config.toml
num_hidden_layers = 9
hidden_size = 640
num_attention_heads = 5
num_key_value_heads = 5
head_dim = 128
intermediate_size = 2560
vocab_size = 25220
hidden_act = "swiglu"
norm = "rmsnorm"
norm_place = "pre"
norm_eps = 1e-06
positions = "rope"
rope_theta = 500000.0
rope_fraction = 1.0
qk_norm = false
attn_scale = 0.0884
bias = "all"
tie_word_embeddings = false
parallel_block = false
init = "normal"
init_std_qkv = 0.0341
init_std_o = 0.0
init_std_up = 0.0341
init_std_down = 0.0
optimizer = "muon_variant"
learning_rate = 0.00888
lr_mult_o = 1.15
beta1 = 0.93
lr_head = 0.00821
max_grad_norm = 1.0
warmup_steps = 200
schedule = "wsd"
decay_fraction = 0.483
decay_shape = "linear"
final_lr_fraction = 0.1
batch_tokens = 262144
max_seq_len = 512
doc_mask = true
train_tokens = 1123000000
max_steps = 4284
dataset = "wikipedia_en"
MLP neurons of a small language model. Each row is named by its layer, matrix (gate and up: input weights) and neuron, and shows model dimensions 0-95. Each number is 128 + 24 x the weight over its row's rms, rounded and kept within 0 to 255. Numbers have three digits each. A neuron's up and down rows have the sign that makes its largest values positive.
Before each neuron's rows, "fires in" lists the words (lower case) most often at its 100 highest values on Wikipedia text that the model never trained on.

fires in: "not", "have", "never", "no", "t", "cannot"
L2.gate1457:117100123123147128116082097097109101093119098140091158155113163168125146122136121123138205132115137141108103121092116148126154182095109090180153131130142141098082101104162133135141130160122098141125149090073124121137139119105129080101106152098095113126127124149152103112151119120136145168
L2.up1457:153160152136111075145178148127133133102121132114142150134144156155161126096132131132096124102127138108114119134148124141102088149136111138166135116167144125097117109115137185121086128142170120084071110159169077089106125171129104145105124134151083158124145102137112129126110169155183138077

fires in: "early", "most", "late", "many", "to", "of"
L2.gate146:149153168158179144120088174144122125173124189139099157129119166130091151118119094104124084156139126101151099134137125117174119093127125078164131102091153134148107133159124140144136154117175133130139171108051114110150135124133165142134085089123098136101128133183109129138164087163144128121
L2.up146:098121086082140112136147125151192111104137160074107099170167180129145122119129136146157093142098122115113162088142153130138096129101070120138070144111151131110121130161152164122122084098122130170155138151134142138105123193138085121097140145102116128103093113128133144108164131153174122156

fires in: "well", "who", "along", "and", "for", "part"
L2.gate986:138144172086155072127110080128104084154091126145152114088141139159138176125143103109089125156094117135147109118089090137114167103101144132120128084169133133127094109142111107178133126151108144116150134135141136136104083132144176159139148104149116127099118158097079146159154180174138146097
L2.up986:115134165122148144161162113107115106085121125149115112092125126086159111131105121131100113095137113125179151182141077109106092131113102103147119117206150112124147130152124137120127134085167144082118108149163146101133146114154111139124130120123083130095128098112130161158155150135150150113

fires in: "as", "each", "some", "a", "be", "two"
L2.gate356:110151121112135120082113152162126124151137120125143128133142155156133145099121173081166153103129062162133122139123156107152120124102153107149147141129171162110106127126130169107110120133132138133143135123119091122129160156119143143110135123131142105174106110082168114103152085117098119152
L2.up356:121123128125154095107142139123109087097161165138080111107141133145198111115114132134166183105135072158122097121135156124166140162138154158160108105109121142108167156132139134112094155118147151105139097161123111105171123154117148127091129126090133107113165133134103126125133103082118107135

fires in: "but", "however", "she", "while", "although"
L2.gate1519:105188162127181080142124132103098140109104172146104110110148149155108141114106153144139103107106126135152120101079177135090150139116167158124080111131139146117156108127111113100138119117154137113148121108127100101194109154089133167161124157142141124115145133135152136135139108101151127121
L2.up1519:103119128138166145106134111105040112140126151122087158081115115081088120139066172168135114099114123147082136119138134130152124153102117136135152133132113126153137135162173112153167138101110138090123137127147155106128129147114172073141169153081148172175079085139132139086124135088098121114

fires in: "of", "on", "cíosóig", "to", "by", "located"
L2.gate379:138130140145118131126115143101172131105101113127098135088146116095120161145174127108128133149162137131150111134131144100147130107144146121154126152120131165158172060148108157134163102102156125123119094070109105116192117155080131120143118115109109096099133103141157109151101074125133157145
L2.up379:121108146139111120170148119136112157131058140107126111114070125122113144182099135077108112114130170151146172101117155100135116095153136122115145097130154166131157114166062159134124165128114135135136108104175128156174148139121109113130117115137115111129124095093116124139120088097110159138

fires in: "to", "0", "all", "2000", "2020"
L2.gate13:059099116102122131131174149133134140134152121150107144139118125131125167165123155113124125122126122151088146208128150080152143169162117167146097137149174084156117139136178132141099154150133109159102136139139114126123168123167161079190085140138109148090114102122139111123125120131108112143
L2.up13:111132145095159140096131116142155102129063094101088144123157096154135128112141128139112086136154138135148130137122112138128147108125129121164135126145106069092089113106130133145086125151144121114142117093101149099160145116088158118120093133132133139140140118090135102117125126134142163116

fires in: "to", "than", "as", "over", "of"
L2.gate908:075153130125133139146155120153162119136071116157109135130081086125126102123107139125181121113150119156128108125098166101109111109141107082156134156152127157164112142088104155094118114102145132119173120114103134173143082191120121160121098110166141085100142127136107130158120115153082091115
L2.up908:109140185120113126127166141109114113086131124143131119133128135146146103128073138098117143089098135147113122120114141138160096113091150117120162152127091121146137118105100126134117098100074112136127113140115187168142111164102154082112094094119124118075127111116131148133180130120117098161

fires in: "president", "minister", "todorchev", "champions"
L2.gate2243:135055132063176142134120126140086139111100131111140147145114153078114120147131114142100101141124134178135111122131139128098165125120154127108120115121122170116143128144085164174131099138146123127089138166140147092160107156130106149090110118168153179082155149110108161145147079168140161156
L2.up2243:134111148109172104113145156163118141119122127113153132142152147125095109160088151099115150125161115174138165103120155147090128157102162132127113172135102126121146142094170144127139096109130098131149137127129128109146150146134136120150170145154153142073138087103124146136105100135085156128

fires in: "top", "liga", "last", "up", "every"
L2.gate233:110158143160125138155124106097111157095106080115147111158138133155133112097116152111074094173082176182127116124108130132167103134146160092093060158089161109140121122117135138098144104119122085120146160155131147153094129150159138159086128124133139105087147116144149140082119165153158140191
L2.up233:136149088103202085159170115125124127137157124138130137109123086177105192136108114097099135092115199121123096132145082106115121140147128112155116091161196132110168106120141164142139078095130116112096147133111134126134124143152095130097143110124131140102124081117160160168108151113144142136

fires in: "at", "iv", "notes", "of", "details"
L2.gate1928:144076136113116110116133164096156146146114134156117096147147149124136098121168165162135130125165113108132140144166115150100149100135131109155147109149130127150098166144090137116140106166108175095124070132076079097135099150125194127123148106114150145090086101128137152088122166115104147126
L2.up1928:088129128141143068124099149171101103142107135078148169133099142125104191119112132135158126103173134109131094109085158119139098116110133119144152124135153099158121163088128136102134116145194096121145104131160164093078143161129096114101157115120135145139116109126124159073166124123141130091

fires in: "0", "general", "politician", "admiral", "to"
L2.gate89:099095126119122122133109142157130093129138148095122097148195159145140153119121114150112133152111129122064134100154159075131126154173156139139136090156137122145150104120132166142132153129124153105090090128165089145129121146126118115104089126113155131098101161131111133130143149101124131158
L2.up89:138106135138119167102191169128150128097147107136129105110145134146138155141124148148131109106139091104159106195129121122113090142168165088151149172168110121126137095146147167099102113132117113149120144166114118124121147094138088131136119137123115166161155113102151135145119112119184070133

fires in: "and", "however", "but", "sefirot", "straja", "or"
L2.gate1080:096148182127126138160133161130094134110096118120153165108112096118136159094099118101111143077136121080160156141115137116152122183139148178139110059148121139106170107117106123145141140121130151141083102125121118157164120159115126127102152172114141131123152115154110115134142137119132136083
L2.up1080:129110086128091159150117157134082087127119105152129095118188126118074138122082111164083135132162119137129111167073128124118133149104159105131113122165118137140088142099133123123121145139120117172194107113114145100142148120144129104127121116127128156128152130082104160126127119106134091071

fires in: "before", "of", "to", "until", "upon"
L2.gate1231:099116086137143086172143104182163134132129144130129151124135147136097098085119110086107067150151126125078098094168126142133112146125156106155099093091117122164123156139138164109125160166155130126174114092109095133105093135141121168159165134130122135168123112154129132105153106158116088134
L2.up1231:120141112119129186173117151147113127126128088123124139125112124133139139116134138152134118172124111079131104162144117144180078073091149143164128124129096103130161088126139161159102138142128122134168076149087109086117076111102133143134151136118088122088096137152119104148125113144104124100

fires in: "by", "of", "with", "from", "to"
L2.gate1125:133105103099169137125145145142113164139142126115118123154088103161146137149127130149108122102096110162143082138105125162113114131109101114092109168122094170110112137090168070129102153127118093129148127170130104108117138135127116135110110111091149137136134158064093142137133085094114126119
L2.up1125:118162126130135122159125152137122128159112153120137187124131174134144169189122134129149128122105125121132111136127100105130138055122157133127146110150131147120110156105151091140130157145102139089102093121119171105114129107137132134149065140111146096095150121157125143127161057107102115157

fires in: "of", "to", "and"
L2.gate1992:149112097103107103166124111131202098139170102117109173105137133136105161078133110113144109128144058111108134125108132132126139153074106149141129085121160169104159118128116159121126143155121139138144128125125136117159157111147147138123091141140126102114086127119163121166148125125102142119
L2.up1992:100098129164116157129123139166141131086112128140112119120154113108170170135152116100142133152131088110084126140147100147101098110150114136092115103136132159094112102122152142172128079151101083119096140115112117120176103129116147116104114117151148108146122111133124170134139114123144087062

fires in: "to", "of", "from", "through"
L2.gate1685:177146133072149121105117139112121118153085137087141145127094137163120124131144124120089116179120151092140116126112141170188164108137150118152145100119130112121122158122096131140144114156155115100130107148119138150131115153101151108105130106128118093168150169065128141148109128111128131171
L2.up1685:131154093122140074161124166109112098165136180164162126095076148151128130190145107170111135135159148153119138123142119150140061136131137148132133118154158137117094145139147131105123131151134102107126117102143143109094141118100180115146107149091103103083146103141095176133108080113124135111

fires in: "to", "up", "for"
L2.gate628:136174099129135106120145147096102115185104100076148105141138138132110171148137121160153146089110149123142153127129151185118115095110092116116144124110133105171116139103110173093088111110124133143133090141118109118101137153104160131099126144136093141073103118105128090189139119170131136144
L2.up628:126131145077115138102137130141087161114150143135122164133130121070134119114157130095128158126157157162143143145142071167119108101175175117130087096131125158131126143140124108141102158103145081126135121182137108092119127097162146138128175118151109158125119142103093119124117151098175083095

fires in: "at", "of", "atkins"
L2.gate2527:111121126142140156095152088127128106155109159127098149122100130104115109113155121118174052140155148169133116139142124116133116125167151126136107156127137112124159139157125101121102146142110156121102130138145125090145140095119112113157165109142114149123147106113132144111105140101125085095
L2.up2527:149084107076114092117139063132125145134121144122098106118098128119110118159093142117166137139151116143135096138096158108107148096143108129106135137102104106122099185133095090122111155138154151149117145098125158160145126108089158103135134110140158118107161120106150133131130101167148128113

fires in: "not", "never"
L2.gate850:156133122183146122130136115153075129103160154152132101165081154128161107127156117091155170149098123161138139116113129143115120166132108081141163108101124107125125106124142130103160115132150140176126082152123156090076140157106123123096174103133138134144099119174184129150134163118126110108
L2.up850:116097142125142116119086091163082133126110096100080133100125164138185148093130176091127141117112115123128092156114170137103122119138098098141127125133132147146142113122142138113124106087128126177112115129108098128114124130143114091093121116116089151127099170163125135145111180106148105136

fires in: "royal", "real", "of", "with", "great"
L2.gate951:120177177118150100123139120105166115122140125134106156105125151108139096143112078165096127155145121103114131102153169138109121187156100127119108174140120139155126121121139116154096115142155156141098135136159137161138129123091118106086115146141119117126122107117147115146102122071130122124
L2.up951:112130182129104131121161101128125093100184156145099125118128125102112145131132105128146134122150101123187145160113113141130114123124099108115192148130108146137112170094113121149151133120123117114128117113090111119121087132138155119094150151142133159102136123080098141128124108149148126115

fires in: "as", "with", "to", "while"
L2.gate128:189132121138165134146112163108126157112092137083131133129111122084114138130149154142166107126134099137130143144122129094120118121087156111164099124163129128110124154139137123105125100136104134112144137129113108154126143138114130142103133094118160069135092133104137167109109066114115172155
L2.up128:131140162122129179127118113101154114164096146167151103167091141135126112120135136117116108145070137132144124108121155143159132108135148150099117077097143093119135154128134137096146147124154137121124138147127126108060111130096132096136133138091118112089120120125100147111096118111098132100

fires in: "for", "best", "outstanding", "to"
L2.gate405:129162130085149086126142106095153117124170119117132113137104111108087114114101127115104135136111107122088161125121118137114094155130148159149122109124148133181079101138122136158145117137135147155126089115126107149149116145131140114124135111101104105133120095114110137121146124118115132150
L2.up405:063150172096133142091124145114149125133113112129127173119140094127147097085120126130149173127164122161138092133100134185103168143122134133119111149117103117123118145121140141128120137090131144146133173141127100200086124131124174144106115104103094122102165129112104147126082113113167127155

fires in: "to", "that", "in", "on", "of"
L2.gate584:117137148100108163146129139174156150173144125111133129134127151152091101111171089134133089145140141130107169123131126122158125152133084093199152147135151141116130126100128082151114153156138190134154075136107151137130140133110186124106141146150140101150072092098088126161135172147112159124
L2.up584:155151128147154130178138111138162140145176115107108139143137098128147101144127165115117149173132142136103116106153085122151084111133125133147127134130159130086161112130142098146136144177149142144147093112124147140133131139102139112109142143116089139107067140116131136145114174143106135110

fires in: "of", "to", "with", "in", "for"
L2.gate2513:100154114135137093112146151119119150105152121133102129160151132143173121108117127134104082146115130142155115146120102133201143123173134163124133141173137101057155122107157121149125151099132130128158151129126119150104092169112162102140151131116143113093128121136147120130139165122143115117
L2.up2513:130137114150158113119156130146146122153128142122122127175120156162108152093123125130156146166149080147154112183104100109133135155144144115128189121104122167112117150083159126126111123110130142139087125123137153124111126093098143169150184156161082128127108151149144166143145121126091064130

fires in: "by", "to", "gf"
L2.gate2197:068138143129128159120122094117144117167079155104143138091097144156117136123150143134148138100132080126132159097099114132156146127098131108094133183101148116136150119154137138114177116118165162134158142121124108121159150134142155161141079106118147151133152146126165134145122114132080162117
L2.up2197:153106117159147120151162095118114157104160114172109135165136082102119127133151168170087127185130146138115155083148139093158096098175147156116148104130139122131134133118138088186125128123154091163106122122140099139119137115145137111157105119132070099123137162073154147131067132142112119101

fires in: "of"
L2.gate2175:147121132102137102167117119163085140126122148103169125152136135137140136138093132103127156149132137183104137169123132065124116146142114133166159114122169132196129113149167120100202142129107119112115138124093137114096186167100098151134167165116160113109105127115126157130131099141126121141
L2.up2175:108156105137154125123102135129108100144134131139142184181121163144147107145127126183139122122124129116110120150071096164126157157152147107115165136119161058125119132166125098137146159181126128105153162105099125104114142143117103104106125127119124165154151134059133131100166133135090102148